{
  "n_head": 5,
  "n_kv_head": 5,
  "head_dim": 64,
  "norm_eps": 1e-05,
  "rope_base": 17800.0,
  "qk_norm": false,
  "tie_embeddings": false,
  "init_std_o": 0.0416,
  "init_std_up": 0.0479,
  "lr_head": 0.00252,
  "warmup_steps": 200,
  "seq_len": 768,
  "doc_mask": true
}
MLP neurons of a small language model. Each row is named by its layer, matrix (gate and up: input weights) and neuron, and shows model dimensions 160-255. Each number is 200 + 40 x the weight over its row's rms, rounded and kept within 0 to 999. A neuron's up and down rows have the sign that makes its largest values positive.
A block is one neuron, or neurons of one layer that tend to fire together. Before each block is what it responds to, as a language model described it from the Wikipedia text at the highest values.

Description: Units after numbers
L11.gate111,195,237,136,206,180,214,247,239,194,183,206,243,240,222,199,184,213,193,212,167,218,184,186,123,230,237,266,187,197,141,189,240,234,216,149,148,221,110,170,195,227,218,192,292,229,212,220,175,149,261,106,188,172,133,287,248,141,224,207,159,189,177,209,251,204,210,290,269,164,187,329,149,163,190,297,132,163,201,154,125,212,254,242,221,135,171,183,170,210,150,187,144,240,171,189,176
L11.up111,221,188,145,263,264,245,205,177,187,204,165,186,194,117,200,186,225,252,250,225,166,127,186,219,164,221,225,129,241,147,207,166,214,178,163,200,226,190,169,220,194,214,150,162,163,173,235,173,190,179,235,120,225,149,217,193,189,160,125,218,150,250,221,169,164,234,261,238,216,149,176,200,151,155,228,247,177,234,130,182,189,223,183,212,159,211,216,248,248,215,220,159,148,173,172,187
L11.gate211,175,210,195,228,257,278,166,187,128,219,258,220,233,198,137,133,202,193,167,117,229,288,233,165,199,196,223,177,231,282,238,147,282,195,195,184,235,275,191,157,208,184,188,198,151,307,237,260,177,204,263,192,207,190,186,194,162,167,160,151,184,218,244,211,132,184,251,196,185,158,237,287,237,208,144,207,149,156,150,148,184,227,255,215,259,174,178,144,229,179,228,161,197,206,223,164
L11.up211,226,229,184,203,139,200,287,243,125,220,199,212,142,236,143,183,148,232,209,209,206,240,223,142,166,156,275,196,241,186,244,201,183,217,145,193,311,151,203,207,138,216,180,212,112,237,221,270,216,219,179,203,182,231,175,149,199,182,205,209,197,139,252,162,182,231,191,199,185,191,205,174,118,192,201,224,145,177,148,183,247,195,208,184,199,144,285,236,230,197,220,310,183,169,199,233
L11.gate510,205,172,235,145,273,138,207,171,204,210,211,168,176,198,218,128,220,169,192,130,154,246,196,223,208,187,237,204,281,246,249,143,207,162,227,168,189,178,184,195,197,167,251,214,244,205,250,197,256,177,197,153,212,168,203,202,222,152,147,194,184,225,173,211,163,206,310,170,167,190,248,194,210,174,177,235,155,251,204,165,157,145,304,221,262,248,181,155,240,230,187,145,230,149,182,240
L11.up510,253,212,185,199,230,163,166,251,195,220,142,263,250,127,227,157,290,141,196,193,168,205,215,252,242,213,200,191,235,207,175,153,227,257,161,185,259,223,112,163,123,227,235,202,189,176,258,234,189,147,262,212,220,235,203,201,179,189,217,278,226,218,232,230,171,163,67,194,232,267,218,229,94,209,208,160,157,194,143,219,266,180,229,180,217,259,252,219,236,179,153,178,247,187,162,206
L11.gate550,179,181,194,172,216,158,200,207,190,192,166,175,234,209,147,146,180,207,184,168,226,215,253,182,293,171,200,212,191,164,299,138,221,160,156,171,252,183,121,236,168,235,202,204,190,183,222,149,130,137,177,189,136,232,179,180,191,205,222,144,179,206,241,175,174,201,265,189,243,169,189,158,200,166,143,172,190,213,145,170,180,190,208,197,168,216,234,214,164,266,256,197,216,232,217,224
L11.up550,257,137,187,147,215,255,190,295,127,227,281,211,250,172,234,117,170,241,215,205,134,197,206,153,203,177,219,246,170,197,158,227,240,225,229,205,202,181,173,115,221,235,220,195,176,281,178,170,205,132,235,263,266,205,263,238,226,221,189,203,185,158,177,225,163,158,215,288,213,211,229,223,141,146,192,251,256,180,239,212,220,231,237,209,256,184,224,192,227,188,250,164,204,128,255,173

Description: Units and ordinals after numbers
L8.gate98,229,171,184,271,252,152,223,236,219,153,168,158,213,196,221,187,197,189,176,214,189,215,213,253,287,186,197,204,211,172,180,206,167,238,205,163,272,214,182,188,214,271,156,197,191,221,171,142,245,241,264,272,238,198,142,165,220,190,297,167,194,229,210,203,187,229,184,216,184,176,218,195,199,214,218,169,214,170,207,137,164,235,256,230,247,204,174,154,181,240,149,205,203,104,192,258
L8.up98,237,262,177,219,200,204,197,141,150,238,111,151,240,228,162,192,228,225,166,213,269,184,186,249,209,166,159,191,218,213,267,269,251,176,220,264,248,223,217,165,210,189,143,203,182,160,146,201,179,212,219,226,238,192,197,255,261,194,219,194,260,143,139,97,241,199,179,271,254,224,246,242,243,171,153,160,243,152,194,260,189,198,165,236,168,179,198,187,236,156,199,239,178,166,158,232
L8.gate186,239,180,208,199,134,221,216,217,171,230,185,200,183,231,193,224,269,257,172,165,253,218,197,189,281,184,196,207,201,158,152,179,218,192,134,244,228,220,108,201,192,176,234,176,231,195,234,128,148,209,120,203,193,217,126,233,201,248,158,215,231,173,201,231,192,192,159,251,192,158,208,205,170,157,241,256,144,208,278,234,233,292,264,176,238,195,171,178,134,181,121,230,223,236,275,183
L8.up186,287,295,197,197,278,155,232,158,168,157,161,173,286,175,181,157,200,251,210,188,175,225,280,130,127,211,192,273,258,171,272,234,208,181,136,190,165,173,251,173,159,201,139,186,200,197,138,233,172,270,152,190,205,180,185,252,189,202,178,128,159,222,202,251,178,251,156,236,243,218,137,240,229,217,190,186,255,254,235,104,174,229,241,192,190,223,217,210,223,176,145,250,199,169,300,202

Description: Measurement unit abbreviations
L12.gate128,204,153,223,247,217,180,200,206,92,204,210,140,151,163,244,163,187,151,158,216,198,159,240,204,204,189,144,109,150,179,209,225,173,194,179,183,256,201,258,179,211,200,198,99,245,216,255,212,223,169,201,191,222,252,172,188,217,273,151,107,179,267,241,166,216,169,141,173,227,189,191,196,162,197,183,128,162,237,121,299,207,189,243,200,245,152,252,186,181,287,185,195,191,125,182,113
L12.up128,186,216,134,179,156,185,229,157,163,210,202,212,162,246,178,218,241,156,241,214,168,277,247,274,158,185,217,258,197,163,268,204,269,228,254,198,287,172,191,86,193,192,149,226,226,202,209,188,160,177,217,209,201,205,154,170,182,224,157,239,174,199,256,202,284,185,198,218,130,208,214,192,221,215,201,250,185,284,138,174,214,222,220,181,246,210,164,257,244,159,216,233,207,231,193,253
L12.gate149,234,174,90,171,209,172,251,269,228,126,112,171,189,181,155,128,176,93,207,244,154,226,154,173,191,241,151,178,224,211,180,166,217,225,146,153,166,165,258,129,237,143,217,237,172,210,219,194,227,182,171,166,116,204,200,144,243,180,174,270,189,217,182,181,125,237,236,229,200,172,200,261,293,235,272,186,182,126,161,260,157,232,162,229,209,206,207,176,240,226,206,159,171,175,160,210
L12.up149,194,202,150,160,227,200,224,206,184,139,140,140,221,91,172,182,190,207,191,189,129,187,211,227,203,130,153,122,184,177,237,181,200,189,248,186,177,173,182,174,204,184,266,214,202,258,176,160,244,173,208,196,220,253,190,213,232,192,204,225,194,217,251,193,141,169,257,193,231,228,210,164,218,203,252,226,178,187,144,184,232,189,288,229,208,178,235,186,241,214,167,178,179,221,156,176
L12.gate163,150,231,148,199,134,276,234,183,252,153,211,200,162,81,163,224,225,153,154,300,171,189,190,188,219,196,260,162,168,142,162,243,190,251,194,149,183,172,271,230,221,253,197,195,254,156,150,146,165,138,229,143,152,155,211,205,202,155,207,255,212,150,161,159,199,172,263,222,199,204,213,234,176,142,188,227,181,174,145,204,230,247,249,206,197,165,189,260,209,253,214,174,223,205,235,147
L12.up163,153,234,129,220,202,283,210,269,131,202,143,212,203,145,169,138,254,254,179,191,194,193,256,97,204,196,234,146,202,156,153,177,238,121,178,165,185,186,184,206,141,227,161,207,213,202,198,215,236,229,242,170,125,213,133,187,174,199,196,203,175,199,258,193,122,213,214,232,211,192,230,234,157,226,238,197,94,163,146,180,194,234,247,148,193,206,226,221,212,180,255,167,125,156,204,255
L12.gate253,233,219,167,185,185,210,144,268,191,213,150,176,295,231,171,183,222,207,212,184,163,218,218,236,224,204,214,144,170,187,239,223,238,137,229,147,262,198,130,232,200,195,188,264,164,252,129,167,192,171,312,177,167,213,201,206,235,184,193,215,161,234,171,214,240,196,224,182,259,196,220,181,274,235,248,229,179,242,180,236,147,183,182,164,231,237,161,194,218,180,174,182,141,202,219,206
L12.up253,202,191,190,204,228,218,112,190,162,250,165,154,249,226,134,194,234,172,199,205,188,148,179,167,248,164,180,153,150,182,184,183,201,190,124,174,269,166,285,191,231,181,172,178,155,238,142,128,148,184,211,173,135,208,139,169,180,236,151,173,191,200,132,223,192,158,188,219,131,221,217,225,252,200,160,187,186,136,195,244,139,228,255,240,177,137,167,271,201,158,231,172,147,268,245,191
L12.gate392,200,202,213,235,146,224,195,182,188,176,264,138,238,181,170,183,130,231,218,194,212,213,130,256,165,249,186,193,224,93,220,220,155,170,228,148,183,225,262,193,186,188,206,199,165,243,226,208,174,174,202,245,211,211,173,169,204,197,187,259,232,156,214,256,217,212,143,196,203,150,230,214,289,169,229,190,132,168,125,208,133,186,191,222,256,149,276,167,255,203,250,138,256,168,286,192
L12.up392,143,220,143,274,197,245,212,172,184,230,191,191,178,218,177,200,172,300,184,178,236,249,224,147,199,225,232,211,187,152,151,129,222,210,289,210,178,150,261,196,244,202,127,243,216,249,237,198,184,251,177,194,238,234,174,246,167,230,195,186,273,187,164,179,181,240,200,204,236,197,248,172,233,194,292,165,192,160,104,165,138,211,178,235,213,120,216,170,180,169,262,188,195,264,166,168
L12.gate479,128,216,157,266,201,191,169,245,145,119,146,208,231,150,152,179,204,247,208,122,169,258,198,253,252,189,198,159,182,188,229,178,216,242,174,185,182,220,217,228,225,222,246,170,200,191,242,150,226,149,224,206,249,160,238,197,202,209,193,183,221,193,202,191,159,212,258,168,202,187,223,204,198,228,233,205,143,165,130,148,162,141,192,194,183,218,233,130,187,147,254,222,156,218,202,173
L12.up479,187,233,108,249,264,191,251,228,149,174,144,195,189,196,246,194,102,212,153,192,192,213,98,202,252,231,172,195,184,148,165,146,193,137,134,131,210,210,184,187,178,162,219,274,169,230,75,136,218,229,174,187,173,318,280,205,188,242,266,182,239,198,171,252,196,187,242,255,177,227,210,139,228,214,185,128,222,222,164,213,193,150,191,205,168,212,217,168,159,212,148,188,148,149,230,169
L12.gate651,120,151,192,208,205,208,173,177,137,214,235,215,167,178,203,180,143,145,237,296,149,184,109,227,265,181,227,176,129,162,249,241,179,272,190,183,178,195,161,179,229,217,178,259,262,217,232,167,141,210,183,137,195,148,199,219,239,203,239,156,161,262,180,161,227,197,165,299,197,219,224,219,177,186,245,174,210,141,146,192,223,118,233,231,180,169,196,158,235,180,195,180,162,202,146,165
L12.up651,222,195,165,231,106,168,270,181,189,227,163,115,177,124,162,162,217,150,208,162,227,222,187,165,221,243,158,163,194,199,175,186,215,216,201,263,201,181,224,144,253,167,202,192,172,276,282,147,195,157,223,198,178,273,283,187,207,195,264,150,155,206,187,236,250,117,230,205,251,198,227,184,169,178,202,191,179,124,199,271,267,231,196,312,186,188,243,121,244,187,226,105,198,204,223,179
L12.gate727,201,208,196,258,171,205,254,160,157,189,157,223,220,270,104,148,117,151,151,257,171,199,202,309,212,199,260,231,175,186,229,213,259,192,242,210,237,251,127,130,134,273,192,118,181,215,182,188,199,266,181,238,195,193,144,226,236,238,174,179,237,131,168,192,272,164,155,178,138,197,225,210,222,294,141,153,225,232,179,212,190,123,175,190,151,192,170,179,158,199,199,126,227,241,181,193
L12.up727,247,185,185,205,154,167,170,180,160,205,101,218,183,175,215,172,214,207,163,158,212,178,182,152,196,150,275,193,285,157,226,207,211,153,172,237,108,225,206,213,280,222,257,176,168,246,223,210,241,199,302,178,240,188,131,230,153,191,208,154,215,211,201,229,145,218,229,174,179,225,181,167,228,197,181,103,164,228,170,325,209,267,168,177,182,179,188,312,255,268,226,136,249,230,261,245

Description: Separators between paired numbers
L8.gate639,171,258,281,283,225,149,154,184,184,227,169,139,191,248,133,141,266,231,199,157,215,226,164,224,250,156,258,249,221,187,197,172,257,114,171,131,197,184,196,256,155,194,177,202,258,129,206,258,175,208,183,155,242,188,168,270,270,231,253,167,243,123,169,213,233,217,235,192,225,212,187,224,202,157,191,194,202,178,244,194,272,173,211,175,259,207,183,157,183,186,171,265,185,202,176,225
L8.up639,264,207,257,282,222,220,257,142,122,223,188,194,188,195,193,194,189,282,241,163,259,250,195,133,140,210,141,220,193,162,197,179,228,178,225,131,209,244,224,149,144,219,207,244,174,198,171,205,217,215,123,198,215,190,204,195,231,198,262,176,199,218,161,237,224,347,190,245,180,281,192,236,201,206,150,197,201,250,223,169,232,239,269,179,204,196,204,191,207,176,188,254,220,203,201,217
L8.gate647,196,200,202,238,234,148,163,162,236,230,220,224,191,158,227,259,162,186,194,183,207,179,140,147,242,187,155,184,237,221,144,138,189,185,138,139,196,175,233,212,194,197,139,224,229,220,220,162,157,201,179,236,222,127,186,174,208,90,208,192,231,222,91,257,205,207,114,355,192,259,214,255,222,234,189,183,175,168,136,237,155,248,240,191,155,220,202,196,181,146,142,149,189,218,181,252
L8.up647,159,252,163,116,203,183,189,206,218,266,193,173,240,177,248,173,142,228,160,218,195,218,217,264,282,209,193,94,258,246,238,245,201,161,190,135,186,219,257,196,247,268,191,161,226,174,159,255,233,212,168,214,227,179,154,216,180,209,145,241,167,264,175,125,215,172,175,153,223,186,219,226,258,212,201,228,238,228,257,125,243,111,215,209,240,203,192,165,240,180,213,256,162,223,201,136

Description: Sports score separators
L11.gate190,241,183,158,315,263,192,215,241,253,227,131,208,169,217,129,228,200,158,314,189,279,163,185,197,181,148,125,231,147,256,190,221,197,192,145,198,182,167,217,172,218,195,225,196,168,191,280,191,184,118,227,170,156,198,202,179,220,209,221,200,162,127,261,137,213,258,141,223,153,223,214,249,225,177,225,204,224,157,138,236,268,235,234,143,187,105,194,212,158,210,230,211,219,225,178,165
L11.up190,132,157,254,258,211,232,198,180,258,242,177,205,169,231,218,227,156,136,99,191,141,188,173,242,212,178,199,185,238,189,214,235,208,269,167,167,172,169,182,191,220,154,166,230,262,197,305,266,238,301,229,174,211,183,198,207,182,141,228,269,171,219,229,251,129,177,174,153,191,186,166,240,243,159,257,120,159,231,214,218,174,205,224,240,214,189,257,189,256,209,238,205,222,179,163,115
L11.gate241,206,178,254,207,169,215,150,198,140,181,230,179,169,166,202,194,219,161,154,226,181,280,185,195,232,170,192,196,226,216,234,219,198,100,165,149,179,266,233,229,168,198,181,161,195,232,165,287,248,119,196,285,263,162,179,248,236,310,236,258,210,189,142,227,114,183,195,138,220,180,174,156,157,186,200,181,192,181,214,142,182,181,185,177,126,212,183,165,245,225,205,208,175,219,229,231
L11.up241,260,186,250,173,160,180,236,208,118,194,178,160,275,181,161,215,264,265,180,234,158,221,164,160,233,254,184,168,239,247,196,166,215,218,194,206,172,245,201,203,236,239,192,179,249,252,163,182,217,210,204,249,210,181,97,167,166,246,159,178,127,107,166,182,274,194,112,253,230,211,234,229,148,129,260,164,164,166,208,161,148,181,164,189,227,184,234,191,188,151,191,154,153,285,231,207
L11.gate438,133,203,195,209,266,247,161,166,219,179,143,253,217,159,194,228,207,217,196,213,251,257,198,191,237,201,173,155,228,229,210,241,219,153,239,124,202,145,258,228,223,243,214,169,219,257,243,220,150,129,252,142,204,210,213,185,190,262,247,222,194,130,174,291,156,188,255,221,198,199,254,194,107,215,227,162,288,262,185,195,234,182,258,303,185,187,186,199,122,250,190,179,227,190,231,210
L11.up438,167,167,253,193,214,150,237,181,228,215,152,217,195,222,150,174,160,219,201,206,168,204,211,160,195,250,257,195,260,249,229,170,161,232,273,260,141,113,159,197,107,240,234,174,218,204,199,236,225,126,197,232,275,178,149,119,166,242,225,173,228,131,195,233,148,300,166,229,157,135,225,189,165,175,185,216,254,148,172,156,178,186,170,146,182,228,221,264,209,139,255,198,237,234,181,281
L11.gate653,206,228,168,177,183,201,175,224,170,177,168,211,167,72,119,242,189,203,160,224,278,249,139,201,253,166,181,193,166,206,191,172,202,231,168,191,201,170,134,147,245,225,225,111,206,190,253,185,308,224,228,160,229,167,186,213,215,194,215,181,231,203,206,163,113,161,169,185,168,213,241,184,223,176,195,141,190,142,176,150,262,113,248,187,142,217,215,191,193,292,215,238,198,214,151,207
L11.up653,201,153,217,266,243,251,248,170,215,186,237,120,261,149,224,211,144,188,221,223,186,215,199,118,210,202,140,207,137,236,197,141,235,116,167,153,147,206,212,178,159,179,139,139,189,216,199,176,130,201,236,238,204,241,209,269,247,273,229,270,277,188,245,186,164,246,146,215,215,176,175,228,189,188,194,152,206,144,246,211,162,167,205,258,238,175,194,201,195,170,224,198,285,171,261,169

Description: Score separator dashes
L12.gate107,236,195,180,126,190,190,184,172,156,267,178,221,234,176,172,172,203,210,205,204,199,253,157,236,176,209,265,290,236,241,162,223,128,231,185,253,205,125,151,250,184,226,167,202,159,149,190,171,214,217,280,202,228,223,198,256,217,271,188,223,240,156,209,200,132,192,264,221,253,222,159,126,217,159,184,191,193,142,162,166,239,173,178,191,175,115,157,226,273,209,218,158,129,178,206,225
L12.up107,200,169,227,225,158,231,174,239,181,270,173,200,255,175,180,256,190,212,280,91,225,239,213,213,209,106,281,221,188,235,176,193,153,180,193,224,134,172,198,274,157,252,136,226,192,159,237,229,191,104,230,217,207,204,191,250,169,269,236,216,202,154,146,246,188,197,223,215,182,204,267,210,176,220,145,157,168,218,159,204,208,187,156,147,217,214,227,236,193,250,211,127,159,153,178,205
L12.gate313,173,212,61,158,232,237,175,248,127,196,187,205,253,222,181,262,204,191,153,226,96,218,231,176,215,234,145,133,187,245,199,263,175,151,177,146,228,221,282,196,122,196,196,210,207,203,185,178,176,90,198,209,159,210,162,152,210,295,218,222,165,224,210,141,241,204,297,187,207,268,227,217,153,182,157,200,234,157,213,201,114,230,204,202,192,151,209,106,204,231,185,198,184,249,184,251
L12.up313,179,252,186,204,243,176,221,156,110,185,138,206,269,184,220,239,163,147,206,160,204,171,244,175,251,120,156,264,247,199,132,221,231,258,147,232,197,248,199,218,207,206,271,203,222,289,175,234,235,267,193,185,261,224,197,210,248,233,172,236,212,122,152,234,195,168,145,196,263,161,139,220,235,194,226,173,298,185,222,211,280,189,241,173,187,194,235,151,179,237,274,222,204,231,252,252
L12.gate398,161,195,209,209,199,183,218,133,165,219,120,198,226,180,140,184,168,225,245,158,214,210,143,175,220,205,193,213,187,227,197,124,180,168,147,140,217,199,208,242,248,229,201,221,187,99,269,229,229,226,168,229,241,156,275,224,133,208,178,157,301,149,201,315,183,109,175,206,237,168,116,206,192,200,166,244,205,229,256,217,173,183,199,236,153,179,263,221,199,179,168,182,243,223,211,190
L12.up398,177,242,172,221,255,262,250,209,225,200,215,218,217,115,236,245,198,183,178,236,210,173,178,279,213,194,195,184,216,214,210,214,249,187,273,280,262,173,209,198,257,226,185,174,198,203,189,174,187,231,168,182,155,240,199,266,149,229,214,181,193,174,255,183,138,171,190,190,216,234,206,195,246,226,161,223,198,192,228,213,205,210,249,200,119,230,208,193,186,165,115,148,277,157,184,155
L12.gate480,185,197,222,267,196,154,192,195,215,183,139,172,230,181,216,185,186,213,230,208,207,174,138,193,167,154,137,213,143,206,183,131,184,275,138,220,260,191,165,159,154,180,119,214,249,197,240,262,207,150,150,205,174,178,168,195,237,157,191,156,227,145,142,177,203,207,199,112,138,208,200,130,232,244,142,216,146,159,202,203,178,176,194,175,215,273,184,186,213,212,145,254,152,296,157,128
L12.up480,88,169,235,294,223,224,234,196,195,263,187,192,202,138,200,237,226,242,209,201,277,210,222,151,175,169,219,162,182,165,181,149,186,185,172,141,175,286,234,187,171,212,319,129,232,201,350,149,175,234,227,200,174,178,168,197,137,262,185,202,153,216,242,239,167,234,250,276,210,151,156,174,171,260,155,200,177,232,236,235,258,226,233,205,228,176,182,244,252,190,242,249,223,203,183,152
L12.gate487,177,154,187,210,204,181,179,193,175,208,276,221,240,209,170,147,177,186,243,162,250,263,247,221,235,220,195,240,292,230,233,162,193,75,112,159,147,226,189,118,194,218,165,239,186,255,227,144,169,182,150,165,150,281,163,126,194,181,230,182,190,198,129,199,227,177,274,256,183,140,217,198,161,159,202,195,160,184,226,184,222,225,149,177,158,238,241,168,167,281,209,107,202,219,202,205
L12.up487,121,257,212,241,165,164,207,219,192,213,198,247,193,152,193,172,203,150,211,179,289,255,245,205,170,160,242,225,224,245,188,193,135,208,143,177,287,181,215,258,160,257,138,164,171,181,200,202,192,144,226,204,213,193,153,274,195,225,178,133,194,193,209,184,207,159,217,183,284,214,328,188,233,283,138,215,194,283,202,194,160,229,276,219,261,271,212,171,169,188,85,272,164,205,145,204
L12.gate524,219,140,153,179,265,187,233,149,167,213,177,179,111,190,159,147,204,226,224,143,196,194,192,158,162,173,228,241,191,244,255,182,217,198,187,198,208,210,179,246,183,216,97,151,181,155,161,150,282,180,175,195,187,142,160,190,225,175,230,218,147,214,148,195,140,182,230,249,199,193,235,111,153,159,181,249,135,202,210,170,222,164,251,155,248,208,200,246,200,213,157,243,190,173,165,228
L12.up524,214,221,218,180,205,175,188,179,207,206,166,179,249,254,172,166,133,216,213,218,178,133,250,204,141,210,126,206,197,248,166,155,170,219,229,226,174,167,144,249,266,260,198,227,189,209,134,150,196,238,216,171,291,215,226,211,197,206,213,193,171,165,206,231,238,159,231,154,205,173,147,283,278,174,203,255,205,233,180,263,184,192,208,172,167,182,234,188,226,197,192,233,198,189,220,205
L12.gate543,231,180,231,154,195,216,249,176,148,200,248,188,216,179,181,196,190,229,269,134,208,263,182,149,236,306,202,181,166,233,252,150,205,202,200,134,181,217,202,147,200,265,242,190,190,186,200,216,162,161,211,209,213,202,253,154,261,211,179,201,242,139,112,175,286,255,191,207,201,205,241,247,208,232,95,74,194,197,183,121,214,169,237,198,192,177,192,175,171,178,181,122,197,226,199,222
L12.up543,229,153,168,232,202,233,268,224,130,115,206,249,176,184,165,236,169,214,229,156,181,244,188,151,241,314,190,174,252,145,166,140,196,134,181,201,207,235,109,226,170,178,216,223,198,183,220,254,133,239,246,231,223,218,218,140,197,232,221,185,165,228,165,173,173,175,151,219,137,220,183,232,292,221,285,165,273,127,245,209,181,189,210,197,219,189,199,280,250,218,195,134,158,172,196,143
L12.gate730,143,178,236,209,224,261,182,177,218,256,261,230,131,206,178,205,228,155,245,176,240,150,168,178,221,158,202,209,166,207,243,174,222,190,195,172,280,210,185,190,83,228,210,158,300,194,147,227,137,203,192,156,221,227,231,206,151,178,223,152,169,281,303,194,212,155,247,172,182,164,148,186,234,176,247,261,286,117,197,177,180,128,300,256,231,189,204,211,189,133,259,243,174,267,177,208
L12.up730,202,169,138,231,206,187,273,181,222,208,244,274,172,200,171,179,172,229,232,197,287,180,205,165,175,220,224,198,179,228,242,144,199,275,287,220,209,162,191,181,106,128,228,245,217,176,174,223,207,226,180,198,262,213,152,175,134,160,175,215,185,69,195,175,306,205,218,246,185,178,200,233,195,262,222,206,253,236,115,238,186,174,245,205,210,216,223,222,112,164,262,170,202,202,56,174